{"n_layer": 11, "d_model": 512, "head_dim": 64, "norm": "layernorm", "norm_eps": 1e-05, "rope_base": 500000.0, "attn_scale": 0.125, "tie_embeddings": false, "lr": 0.000585, "warmup_steps": 502, "schedule": "wsd", "decay_shape": "linear", "train_tokens": 943700000, "dataset": "wikipedia_en"}
MLP neurons of a small language model. Each row is named by its layer, matrix (down: output weights) and neuron, and shows model dimensions 0-169. Each number is 500 + 25 x the weight over its row's rms, rounded and kept within 0 to 999. Numbers have three digits each.
A block is one neuron, or neurons of one layer that tend to fire together. After each block is what it responds to, as a language model described it from the Wikipedia text at the highest values.

L4.down151:512501467528497525529503517502501488489489477510533518502467514459520503542487483503530503476524530555555445510460510508497515529475476527502506444498484492486558507477510569488516509514532495481534536497528472485478517448495540525490521542488537459523486511514493461527508497496500505512451494505503521501510501462495512558485501518469505517465517482477519511514476469541485487503497491480503493508502494525456550520459470532468502521507478479505485499506442486498518526483498485504537522540493497498518485495
L4.down374:490500509520479510499498446437488514525542513509465530511521439496488508486528507461510492498516510533507543475491554498451503461462517539477514549498518503474494490508488512539471500504541535479500513524482544509504484531507514538516502488515509506484506491487489445450503527518509498476521513547540498478520482518522548493500513513492486497464534503480534500521522519457483525493433478499530505529499497517529503530506523509488509510498490538475477464487531504501434510558528481518497449503476520521503510521
L4.down471:491488472503475492529508545520504466521529503509474474473467507465528550499501516464511513502505522501540507496477519494469461512500485484506538492459504485527508487533486497483498509498474519521482503498519503519476492492461504478496507503527510490553488491527503468490467530472488535521571486488505511494487514524515502455487485468494456520566455537493495472462475476490502530495563491513511471525472484455527442504523494512525501469461514521510533492476508492468495505498507511525530467509496521502524488484
L4.down731:526475502466523475507505512521554452506527513499470558478483529522518565487521514495477509447528489505492478510516494528528523495500503519509494509452472441541514492469498507492508514508509504515513494511550502524466512490486465480514461471519469518525475523488482512480471516535499529535507507502515479509467471501463522512485509518510487494536536495498507487538468483502519514493520470491530452489524500481498511495484476509518494515536483501504511468492530495487487460500514507501499514548554459503478466484
L4.down798:512504522511473489480523512504534480567516484497456514486495530486520502514492512460499469494497465525533489503503492523455490494485502560511524500506495460522489528492535501461484501473516507516476504486495498493501503527490516521511471518493495507529524495493476472457508504496457487496524485482479509477495507487515528487472534512541483519550487559511490512511495487518518491462453455522475443509506471491497514527482447503524471517502512473502536490485503490528471480509520491499477510530572524501505495482
L4.down879:502519473489528473486501523472496515513513506520490560499506540502495532531493537505473495520475458483482464501518481508485516483479508501527510531492509494528474474492541493515524499484468501508469488451518481507481531513514527514553495475507479489552507532501490444525484493479483476510523499514482504501493503482466513508513520519440442474641523517530509456505479507530506506516540530524499453461512492485514482501483513479467548455487510485479472499469477514517495470489523424502488463515519493525503549481
L4.down1072:534554460481545473471489488497553514537465547556496519525480543516501500453505543479519508485488518494489508483487507495504471513514530521548519472487485501489507503490535488440549525505440487486533521499501466487447490479521503530517499478467449492548480489513470500502523504508488489534521450506497519510466471490522512453494506521498460469497491499483500504499490506532493503498486496531505488506537554482535519534494451508514517507532516493500509505517544484520487503515461494487477481540518494488515500467
L4.down1170:517515478479500520504492485480531483496481462494522498491505505570518478509508495493522499486493475519486490518518504473514537489512518503513484527473484505467470476508526497498498511541524494499559504503514505537506497525491491479522514514520495512515523529523496467512454486480522460522510500527523532492535530502550512490491547523509523536546483512472515473485489530518496503489497539469476492514481481468494513483456458501481522476526520490467544491541533524499472473495496500502485484483507547476494464458
Responds to: Main verbs or adverbs right after was/were/is/been, e.g. completely, arrested, often; also word-final verb pieces like -ched, -ants, -aded.

L6.down1258:522526552562495514561491478506520487493511470478442505486526517503551509542531485477487554492461487482499490499513542520479529482475559460502479489493454512507519468477537533523492520538500480514512518495514524497458497500503477522528498491507451542527504449525477499485538465476539508524529485513464492472490502445525500509529480502456503554577496507454488537505532504523497474502479523541485481490499462473489473528453494507501511499534484497493525510477422485494490463493490472480516469526500515479508488462
Responds to: Last digit or number ending a date, year, or track number in tables, lists and timelines, e.g. May 24, 2006, 4.; occasionally word endings.

L8.down16:525491501495508495522498524480485532515526529505506525530468483525491535518491486511469522489511487539535501548490492514534502489518501520502501512483489428501458511530507458527496496488532459474518457476501489547492493532504476506490506478517502460494510499499505490543482507561511490488491485459498483492501526528498513517503484464454492512549488520498532539509514515519515478542518499527513514521450527557462519487501510542458494492518474495473521511531523493503499487430494499495471509469494469524551447473
L8.down329:532546457488525455464500536493499528522513463490505552530485517506524532480510517542493522517498521478507476468520445517532506481455522490503515476499521441488490580498519520507475527513575470524509481489485479458540492490501512536496499499447508517486516528545462535493482497511548496523508472469545483548497513531507482505539462530497538516527491479491483507515475483458483528473504507460472479494466530496512517532499465486458515492519509530506507487475491537445496448533508478522510544498521494500497491490
L8.down675:554460492503559504512495458480460478499553482508505447511508518471487554480464485536456478460460469491485507474497547551517503555500474530481472488485485513527501483551535483527481493499515501505485459516511449503487527490506514485483503487548531519497495486524522463529496483504512501496510528554518477524539505507504519497485498458530543509511482504476517488493458531519486527464509495463525560481514523503512465515494517483493459513538503483465553467503504518537473561500500521507508494508515476506449533467
L8.down1162:461473459552452488545512515472526493501467497504525504513541505521474544476501476507522478528512480492458501512477489517542470486500519493514528545486503486497498505488505522535499468477499477475502525502451502472527576506471547537520529513502470524498524477492510460491485471470401494524482514481507557526501486487518520490528471516482528525600444507478546497558464502469503503484445515448511481541452530483509490478497479501448485501518537510513518508463474478522519511510510466471553523479519477519466446492
L8.down1517:512457530492500474516489463492553490475467542480515481534525536536502529497505514522486524483504506518557510543499497539508539509534463529476517512513514428539508519492518527525468495516514501457458494487511525485506526520471521513501491478513517501488500496517543478531478487489499489531543516479501481511485478517499492479508464503527522510654513475497564466472487530471478477483495477497501470497473494482506506500508477502485516523511492499534514465516526495527542525504506507509480500554480472526519500481
L8.down1524:510478506508481534540504507501510501479538498498504503529476527507526512475464515491514532527527514512460452516513513479529459461485464468533464440497479402504527493506513502495488501514511500501500506458464469503499481518462497512514513455500487478520515515484484538513483456513494563512498476456462533525518480502515503511448439505504486546633498512535520453529494505556484541513472496529492490469466517517488469457449515516534511467490490506466512497510522501503516531492486514503527475492494502487555485478
L8.down1582:471514546473467522522499508490483466495522482511498498524484471494486507488480469476453468506499491513503511476489510510548516552506508493438529476485500524522544517503484524470478453524530477488497516498448479504513489483530469534487492525474519536515497495533509523481530512516488502537518496527467504535536480502479463507473476454439516505538580525500495506479534549486413526467511521488485489482529462502501464527474527476527485548488500512529497478532519525462520537538521476515505474492523529524497523491
L8.down1998:486509478512502508549472517495502478519449500499443501434488526503455451493509482524485551501498493549472485556493478517433515527496479544488481517502466474498507496496506494502496462463517478500483504455414525483465497485467491493463526483469498546535481496509485520508513497497520501482532496510506523493474452456489474524465537475512520495558486484558497526554488507503514480509497493499507521493530458503481524481510506506512501496494559495484484497500481488493541495508518470494503517476545535468487507499
Responds to: Past participles in passive or reduced-relative use, often after was/is or a noun, expecting a following by/in/as phrase: played, organized, stored, based.

L4.down341:556521504528431520484535485500506487472545509458492505467487518549491485521512484497500551499485538503488541466504508495521515516526510541503479522467474502469530542508530466531505533533478473497497516511497522469518484516500502482482532492494506529507483506538499469506498532488511476535488541524489504509485473493518479487471466506507468495458493506447478525511503516524476517519493492455471534529471541557527459470481493504493509527427523495482478535472471513489512508478516559533507512467484527505508473467
L4.down364:518490528471513499475492526530502501485442511515510467515493507489540517525516543513532489514528525518488526491495502447492480504511508484479491491504455517521572496498489458493505523448508469461490487541528538495491456482479512477521488505510525481479522469506492511516498438507494503525530470470486503529497509490499513469485535493497500485467489503550491500473530474471524486460514470519497450464481489480502526484526502508526510554476556537513484502488506555560507498493514550541525533508511484496530515487
L4.down685:497502486502488502488481505511477473506487463502461541506468480482498485553483476511534508520505497499483535529490534480490488452472468497511506496513490480481514494500515474475500526441459487493477476501514462516499472479515506474502502485516477467534518495528503576516488453471474516531515502535533471495497508440533502529507479510481489554476512517479489443451545511462483525463516505508495541527512520458511480524528533504551537532520451520531483494469529483493516537519476532540520480492515474497540499512
L4.down893:512544513483495503497509505534508485517518478490490512483534508541530461432512523465454494516517513452477481475505549497525466465499490499568521464511522475431547522543551550463516491454523489509526512516509519518487487510479518519535510543511488470515534474502483474524512491519491484486496464481516514466489490502514525458483465520548513498461458555493522435473485507511501480490468538529511522492481511530458471479504498489479484481490510526544503516466500495519491492505525544467528512530463519503511479548
L4.down1109:476501470480519496451505507500531470494462521507463530501494470484529473515498511479517488508530536427483470468528529469522525453500446530505500504484485543492510509495513511547498555491463531461504479491495470502489525505508469512512524552517477473467519474507519507521515505483532467520488481510485526472526531512472496492545441515445498478455503509497525497509548523500504520488467475500485505501512489513500462524581476517474526554432503529490495492481450484458529493504535510496555513538525490528459496513
L4.down1153:487515453539485465464494479498509509493465513475500537493506512487488486474477529476494486521505507528535454497474512509510523534524507482482534537494535542509502531480522495517490476524526505495513456506492549524498493457493541486523479512497483444525503473523460479520488521515520511502519514522490448530513520505546490483491498481495476490510508488577505503532528505454502469468484475482516478482498531485510481523526495499465531446476500493537482479445496501508503546496478486486508507504474508527453539494
L4.down1837:507481514445475494507466486523513461560444476491528515486486485488536509530483492489477478506499506472496526521522484519480530496562530485490516486526495511507481510521520453472483484468508463533510493505496503526491433494490516459520516522480500479487540488511483509502502474556445442502481502532476541512501494473515495503457522508508519505556478508499519487494512486453477524504534494478504500490493490496536513476510506494484491488497571536528524495474528475493520485500501550478471477509490496494543509504
L4.down1987:487507517498516510476506471507471487537478470497506527497496540492476512558531539507513488525535549522533506483503513555494496459503477515560490444540481512449502482473548506540428527515542519498498461497467484476471493519503495491513471509511545556502526470489485479508516525537517540505489475525525488526523500511502487489512514513462455508454467506525482463540501493459484505481512502471501479508508487496492497501526503502471544474477554460533511519447531517498492514492496492538522438497496467502509513522
Responds to: Line breaks ending infobox or list headers and final year digits opening table rows (198|8|, 200|7|), also of before dates/ages.

L6.down222:518536500530489482510525480476527525536499483484499495454491539499497511507484502521472475517461492531467537522525503512455515513528524488500510540500520493523492513482522542471490508490480542469480507504470526508523506488508502523504475446498495476501487487486444444519546475511465529523473521526516494532512535460485504484561520449483493479558500533502473517531497495486538478521541525533531543481483528522563493505507507500481511474556504523513493478494501489534494466502481468475518491546497517508506508473
Responds to: Forms of be (was, is, be, being) and adverbs right after them, where a passive participle or predicate follows, e.g. was later discovered, is thought, can be classified.